{
  "num_hidden_layers": 9,
  "hidden_size": 192,
  "num_attention_heads": 6,
  "num_key_value_heads": 6,
  "head_dim": 32,
  "intermediate_size": 576,
  "vocab_size": 4096,
  "hidden_act": "tanh_gelu",
  "norm": "layernorm",
  "norm_place": "pre",
  "norm_eps": 1e-05,
  "positions": "learned",
  "qk_norm": true,
  "attn_scale": 0.379,
  "bias": "all",
  "tie_word_embeddings": true,
  "parallel_block": false,
  "init": "normal",
  "init_std_qkv": 0.025,
  "init_std_o": 0.00589,
  "init_std_up": 0.025,
  "init_std_down": 0.00589,
  "init_out_by_depth": true,
  "optimizer": "muon_variant",
  "learning_rate": 0.0201,
  "lr_mult_qkv": 0.7,
  "beta1": 0.95,
  "lr_head": 0.00898,
  "max_grad_norm": 1.0,
  "warmup_steps": 20,
  "schedule": "wsd",
  "decay_fraction": 0.756,
  "decay_shape": "linear",
  "final_lr_fraction": 0.1,
  "batch_tokens": 65536,
  "max_seq_len": 128,
  "doc_mask": true,
  "z_loss": 0.0001,
  "train_tokens": 237000000,
  "max_steps": 3617,
  "dataset": "wikipedia_en"
}
MLP neurons of a small language model. Each row is named by its layer, matrix (down: output weights) and neuron, and shows model dimensions 48-143. Each number is 500 + 50 x the weight over its row's rms, rounded and kept within 0 to 999. Numbers have three digits each.
A block is one neuron, or neurons of one layer that tend to fire together. After each block is what it responds to, as a language model described it from the Wikipedia text at the highest values.

L4.down146:482470531479509512621523420460503474488503475551440513522523557497355507452414487466487538441435521471500505496542528518522459526550495479593505444437426493520510457600476417470510505541457443430389440490505466507477500440506505535535586463564545543498461462423531385522557665470521563511
L4.down409:477484543502522545530540419415540450566475524478532513467579548463447535464508499454549472554498481428446477511405351499482457508542499488537458449510577571514524462428469457484549397548513485522534505516409422583450613527448464449494482551480471520545526507434484490498557474542460557532
L4.down473:502521391465502489475563604545422501503487476506479436494502561506517540472495525486471514490574460605483490526507455593517507452440481522530462449531458457573460474540464444523428542555528580454494440431436484508602525523439530463415491470421515497530529433456500582600421515569533479555
L4.down575:603441495491547495519456448462429552433450575568515433528500527490488585441471528501481478525489371515403475532410454476408544553561527461525506506472498485616530426551485500527528482542410513550516446501520518559505489485455451484476553539552527464571538522505533428512526497475535555605
Description: Predicate auxiliaries and adverbs

L3.down61:504455471541571496517417451472540486475516501508528471549493609533533473546504550498539473469514507490418612513568462584405532508505478493513498557542529474519430501533441508535539572521499498485441460513527506610539446433529465502455600586555508578540515501412505425511396479545377494558
L3.down62:526484532501476379536543465524440532538503485544431524505643514489428528433474490555546540491408511531537467544478525425453514588488522486529501496519627416383471528542483568519471481484463507491469465497447527552496430463513556469512529609517456554526476450440533482471420494489452533465
L3.down300:560518533446526463451514550541491439574456552483496475493519529544477516480550599462467616474427520475486525501446584562525450507384425454428544541552434525529510476525448452536545491486522523516450440457542506576503424521503389491531491482507519535584498541480607496419482602473522490561
L3.down367:503494556510510508600460629458475520591540443479522460475572439509340501494471459507468498452508394524537428491518580469478526413539443505506456519532385481470537525442551573515556580431512481524567477470505584494504418500546444458545453516549425536532575556477435508560444580516318533587
Description: Ordinal number suffixes

L2.down307:516443476443480470535417494463501491467628538503544405485500546511555501535566539476499514448567487448488501531513507473548453454550574455523520464530601457411563478461386462507507460533425597467551519481534587530471439421533510523476505436488511412458381573419654432427436523521564410480
Description: Table header cell separators

L4.down150:479467422484603577512551427476599519460627528519518565415476503451551447412523517509509616491643592485490470474497528434466487527489483468575479458510529425442487494562570505516527508560457475494524483456412436493507549516494442529514522435543510597474503479497427588456507464452406573642
L4.down158:534493524561375390444553460456537481549594499536479510526515518554471533499524573443530534444453489528514398503469517479490607489412487551503485491544498510473512485448502529552565503515473586567439342592509524568539407459449585471508507479365509560543513443407437555521463513568541505525
L4.down172:540403522448469486550418473458413487451432497501509519515429554550581532418617433483530455447542515441490440549544502470352454432451590519596526475508399546520497497501512493582421438594446527487471454524591486508553521541483473482442545566542468479492592491550489454459456481553502517530
L4.down345:481428568473415460456473465496577404515472552564443505451539514509628542501518455456483579597482452476480538484484522531501520415493480468537433519482478522511536462517503409514487564438511538590474498456430433473528429451468524549497538390570471483477384519546414435393534475498424509517
Description: Word-initial fragment "p"

L3.down429:514521471471482502457580486491513606614474500502526535541533543515498527505494513504441442520587478458457504513535465485440465440439480496486472479483551578532491519514624479568482438418459482466459522556525475536381420463506566449545427493502471514445524441528487551404573468466547576514
L3.down462:502554497420501559531470533404481500499333462474454474486504475449448524448551600495504474537421529528542534524510568515500503487516456560496530545552469550454536473525457458432489442430446508543646510476542564567512481431483453481492577513564480491522469515381472478516548495560517449494
L3.down485:488496447517524383523470550418423450521409528482525489460519475532468461551548514555480522510407576457577446470493514516490494418608510517517569429436583426419560469581508451537551513529482475418502599461525570443531492462467501527461472520566464486508508523564514466544486474487487529557
L3.down564:343488505424509491514493487434480480545479566463491510495519434402527463564504582503526492511518438522586469578511515540572561566591496480390521440492469473482546467475510449490483386437507579487484477545484521509512447415528469551511383484507408453577436524482413470509478434477430499433
Description: Split-off word-initial l

L2.down67:560470523466541396553520533595550430419606562458467529486442357474581522440473470499538493437496473494571627512461459471537455547548404435500460495475450511538536509604515488466428486521514555488514435427488563511534550536481468506542351487494562549469411384441516430433555484490539468424
Description: Field-name tokens in infoboxes

L3.down201:472475481456548567440491550478478436456497492464422494532487515454524588475515532467604522553450536540401470532506536575544497490417430521577436510457513509564455423443403473519629495528423569484505541486399453571470520580533485559517481478539517457496508523382531453499462463445516380492
L3.down278:605462485490562529457386518502499529528490610483515468488515522493480548465502513458476480523384367452454445520467522535437455551557482579548492510537519483588536529500420481517499511585538437482498530483486520499599392493518505488448497494463482467479510541526612421611510491517532510578
L3.down314:443425480540581477478559473557462405445519604440449522428479514502575520462514460482475435432468444536481494490526427532482451491498483463468507528460523522527487408473459504519470581544442503505544550572561422547508444512450531494476464481473444511508345543481529506508474507565543485492
L3.down574:515491560522545589527429495558428541510481546416495470408562512471527485470565482451521517526494479486501449461389466494492567498536469528546478559494437490607449434485484536580455526542577480555455497540511516432442560500591516421480545496539478511469514569433561473548542532392511546479
Description: Predicate start after subject

L3.down228:484469540550485499477419500478507615530593514510584396503520472411466567512496531518436520548500509447458538449466512397493405495526475442544507575458395493491581546521532469471545504556457577553575522445494556544495529452545445445514516470471589451484537567507553418435524500560509484473
L3.down262:588466546472572467475553489517509426522473584507589510462457485485417459451460594454529620506520502475447402549475574512447520494531491472447546536451439442599515540531551610536446542499469471517483440566500541483569467477559452542486547495479563504550474471461601436473564543527511587476
L3.down467:522350532465469484494462487491516500562500529456466464464513514443592468506442552575473575578570465424465502589401469419505387481547450441457480464429452493521521524474557449680430485606543539473577535446570543519539524468467480498562549487506532478535476484540538487543448568439440583525
L3.down471:448495436479434582450472516442523573468532537519582478501531581536566494518507510474509485524480540494417506417422537449556581545501460537473505556493557483505385527556469510526465475476433488563561529456577436565445483470487539382530554524477547499563390552497620379474517580557440506469
Description: Adverb endings before adjectives

L4.down83:551497523506498443542476536440481476533514485450428537480612490587464533488504530601499468486468590472514500550456447449561461487539495468531514499411486532420506477464496519489435559443513440525524540531524456561383502446529526625470526521528569605580539489521512511435456510462354540489
L4.down95:609510472570536512557533583522508599442544615466524412465423472458480469459469517513577537481455476578481483483510369543493480502587418468572400673496409487433446572589489532519465501482399523547551504477492469521475451549454475491452428484488485506481494455520465521385528497481484445541
L4.down104:513480444503539501533496503575510467490490557552436477499442444509568505486510441434540569585522455464483624543544469523529492582563432423593509558615542565528462514488499481545534484453467506460517461390414497404541466495533548513444433471535570547433449511519550475458498495536653495460
L4.down453:524581485492536462478568497518459545517486549483406437558469547509485443434458439476555586574523383516522592480514489458521584537548488441582421544521496441413510549556497503422473506609542551533448517515454432472472457516530534499450476506501457532508484574495543523463480467385499527513
Description: Infobox and table field names

L4.down107:549488523468411498540450504598478481405521552583494459485538465541488480545543474456486472450491595633499513502564543595492516542521413436438492491483497506550507541532459440480576461533445478506498564534538595483481424534476454486489513549521478486563417492476468498516484446422359632499
L4.down237:469486494529545437543515433572474500429447511499499535514541405551552565546523445451471564501495498491512497476488522431467586465389563596561504596511505447563539528537582475464476512449560509561522436483592404546466549509482432456409536458471575506526525455484491599519482488498455475500
L4.down445:493485503482516525522546503556477433454536584533473486521481518597556554544495492458496418516424511488408527464464511526522533540519495567516434541527497416423496416460501464404514462477457499509508466579523516516471499499564442505578515469406537515517672493450458463515429570526550411519
L4.down480:492490547425553445480492475496518445533512538468504446509482532429623502464562579564542468568405523507528544573495508413483494465510450437469455436600463469467448495500523465597506494513548541432515490461470561504554489556430470463499567487491464523424509448503461483561574593476594495514
Description: Ordinal number suffixes

L2.down546:479566570431522528562467544519514463494473442473495597495445403526396444528550549460449468490478482627536476493571532529511457437445579416489514515562442418452579575488455469611583566522512456451475505534412559482426438475461530592440506463594518536414581541400496425418499449476549534467
Description: Split-word l/p fragments

L4.down56:357450519483545465572573559458460517555480470453506498472519420467525550471494491472442481494528436507467418493497449476500446561547565542453439479471484561401467521518426465486487431539566453439523489430499492557569536443518506543485505502494511542495468546535551505401424453558599506493
L4.down189:449547536532465445380411545461504436534523484547455496519544418441520533504453527457462489508460437556636531544548483577525466536512546422474491445514582500499566455480558568481480435535520540521569502428477564434573456485503512483517452539471502451507476455491420509523620490542441434559
L4.down438:541506521546533608565560582614517508497490518498533511550467584567490441521434576441430536400563454454497484516513576561491457483456547595462494464452415514433499519445461561415524446484553461513468517539471440419469545465470500557532457427538506496582530496422462617461471522482375546498
L4.down546:507470565513428535581475465544521540492492424507512483485610434422479553531440470510512482581528560446563573522560511493467536557517414485537528492472525481487493486447435437465471505450481408497493525509552576498431510513575511458540531500478473464558512475578523485584497512507611424609
Description: Clause-opening connectives

L3.down11:496481427394545526556560557509561457464409485482559482517545393593460488508497459514450481426478473477458455483526536485507485533434580471399531577576559513442505485508450468395602503486529458401468508465475443356415521532527518518565555457542524536555507467586503541419467491523487421426
L3.down165:546402581498479458576334493530539433548527532475539465480520550482451569554563557444448530379479559431490633489486535504494488396520511535454532467473627501478531496493454444453551516484472386476510526539443599535469412465526437524453470483559518555497535485546502414498427503539564532401
L3.down419:563473435525482453524482579525493543394511477491568526499454517530540448491543540497556516495505522529553528505493523494461569432634403415506473514568507356444527660491526502540363438493426457560506468460525536482482498445475477478551478426497452462472438468505321489455537536457550474492
L3.down508:572502464500518504517473490507578417519516494544504514536524479592608541534516484541493468542448506486494424459444454481520413442577458442513455434501469555504566464488492538514542535520494485609483522524574469481576436520462456497593448469442557529512501449529481450494573571511483380505
Description: Field labels and relative pronouns

L3.down10:413474458469547393566507499542487484496576528478502450468619441493430516567454572523403503410520597502459550588513608483500565501470501448499591494506511513516466431473459460549429582407452508546473414512525491596459441465465477516591545464544495473617507557412486541520445477494477393514
L3.down158:552448505510525520555377570527483463524545479473574552520627543494537461503490522446497510451543510431460508494437495469512480465501649477564510534532532476443520534458491499423490486527469519433461507532513511603435366420469480413508534486532514531502518591445605418559527486491512460436
L3.down190:529413499396522472516475454502455445581579545438467507435479538550515534571366514381422549480515508563495580578500545427428504459456483487517513525474479565505596481409488553560388540565516504474472512533424476557465463447529451527513544506565516538519493623509432477515438478435479483524
L3.down250:485527503586505444492509487437502528531544592497448533535575591556509533469420546511412478461421433312464442537550417480500435514525525517528519483501469505474476463490385558525521527505447488476418527546386517520492464475475486486506444421522590426447516504422463476512534494501494534504
Description: Table header pipes

L2.down385:567568474484571459525501511483422449491490518589545462507444469531384460441600513539507418542471509462558446444492472508551517639506518500501466515516413379494505577482541496529533460548570515482519502561415412529588549492591448469514496415484479475585542460532418459460545474506544497521
Description: Initial and abbreviation periods

L3.down0:458384491559466463439486566520448415533604421449585542538547433467480552513474545510464557442462578451501521538391529549415541428538465422494513483468597555419533474444583502484560501434533500501452493456537456542553479580477508552423423575532514569455486508554502510491436576458402520512
L3.down202:482439437587486503502401452453533579486511434470497471498513379432498599430566496604504526498461431478384515383411501466464566427514539556397482495511507486516543528539562512436472416623467545474539519450522522502504439528498482509419531481558561497466535511484569466425453576540479540401
L3.down226:586532485466430471455453456566558454414580528344566568420488405435554532502486520393487582457580532503570533490459514520473532544428487499516457456470547529460535550485474496499407494443555494532501494549490453433446503529572545528478463496540439507529463550550498467531437431504495467437
L3.down517:481432509505512509418492452471421453502586502410486457478578472437537528513464540545483551448577596444430556465405520553455540514467460463521429553534457474489514529417483503464558539480560484456559472467493514549554483482445542372492516537370467594534407495481456496526552497443451460500
Description: Infobox bullet dashes

L2.down152:476422506564429467621519551473473501478469437478621467578484461566512494486484505525512646553472479506430453545481486436465558458547545494536570478462461490531499464504463488484495470541530518420455407532540487553521503533497511469449563493559544428474463477422531564472575505465416440518
Description: Adverbs after auxiliaries

L3.down18:565368447532545469437407426513480512521548489564505480406531467517494545450516559463469513497513494509492472539537498590587441610440465543594546497377456599486512536475429498425517530469435440560480577536542501441450513542553499550506447525558486564492512484559507504519438538475472477480
L3.down143:517551451402534530462540501512479531526567532468500515498520503484394512496544458529545586509566463581521452524545545597498418499433471482546547497460409467509510505431582579482477498637483441430535467447543531335527433471549452515489631475515439514570601553500481548513473560476510469386
L3.down417:466566542489442514549472403505407495598453486442474577577548484505441526466480470434578500482470560520525500506574535506561524484509490523446516613485494590456434532465494519474471504575452483475363480481463504542465600523557488481466523390452459527499475534493499505547451567512528531540
L3.down432:539476531512522567491398542485511477558581563550482494514436507551445504437596458566579489497425457557544499480584445519556474445481514465478500487481479421553553582572519585446505373577433537504461468540525474526544530494492459496482520548490435471517517510541403528570514474468501485610
Description: Period after capital initials

L2.down130:503489559447496582547561575551496499523504500490466445464557534493520470493587538531447586499474499489541519459456481409402518557480485459465506527495511497516439472492454531532509555466507490495497430556472539575531552446535475458433502620618576579506516573376576356574480542480463498493
Description: Ordinal position words

L4.down4:491534501442498487426444523452512431583504594489542541459491469594638493511523586510520516523513417479508584591532530494422509527402476523528476515489464489483474387450463518588523470545555491487501520516548518598466549459476496617478493484456559497419481544566501543498499507517492503476
L4.down152:500613465542431511483532498437396447568454473454494450519464469486485546467532526436410526424350497464454497512533522520428479490470531559563478528512436398532504503520450530550536519435547497427539472449553421574480427468505591476575480460593473495509411594529487530481459470470537461504
L4.down250:480608571528586537512530522517520485526597527538551619502515567426540510552534519444553390382520476558482483436570491429529413454521448562541525587527360530545533487480539522448488555428472448512466535568418467526525527455577478425549465533458468470498551532453459531579488501463452466556
L4.down330:506510540458502538457491504544501579577559489581543511492495464549558450462541511515469453549616410617499565504489602505436473549536503440419581517473447513424534495472506520489501495484560490541489468531511480413483489450468517561437500569498537485525517500398561492501494450526493528525
Description: Copula after subject

L2.down229:528495552425539511507509452530458483512519494465438415483494581548492584449595546552557510449513335504512483488594446483412511546450454527550556502486441535524570516439458448553505513559482556506450462474487546514513546500433480517442513506496427480588543434351475546630447428436474549571
Description: Main-clause forms of be

L2.down132:525409530578526511470540445582497529473566463503532444571536513527523490461513510470506595484456500460505571535378566517448535454585449348503446461478500530420515421439432438485542444500492453481489474525483501482512468541629421505459427432521469472478521559518500584526449611492505460467
Description: Word-initial "th"/"h" fragments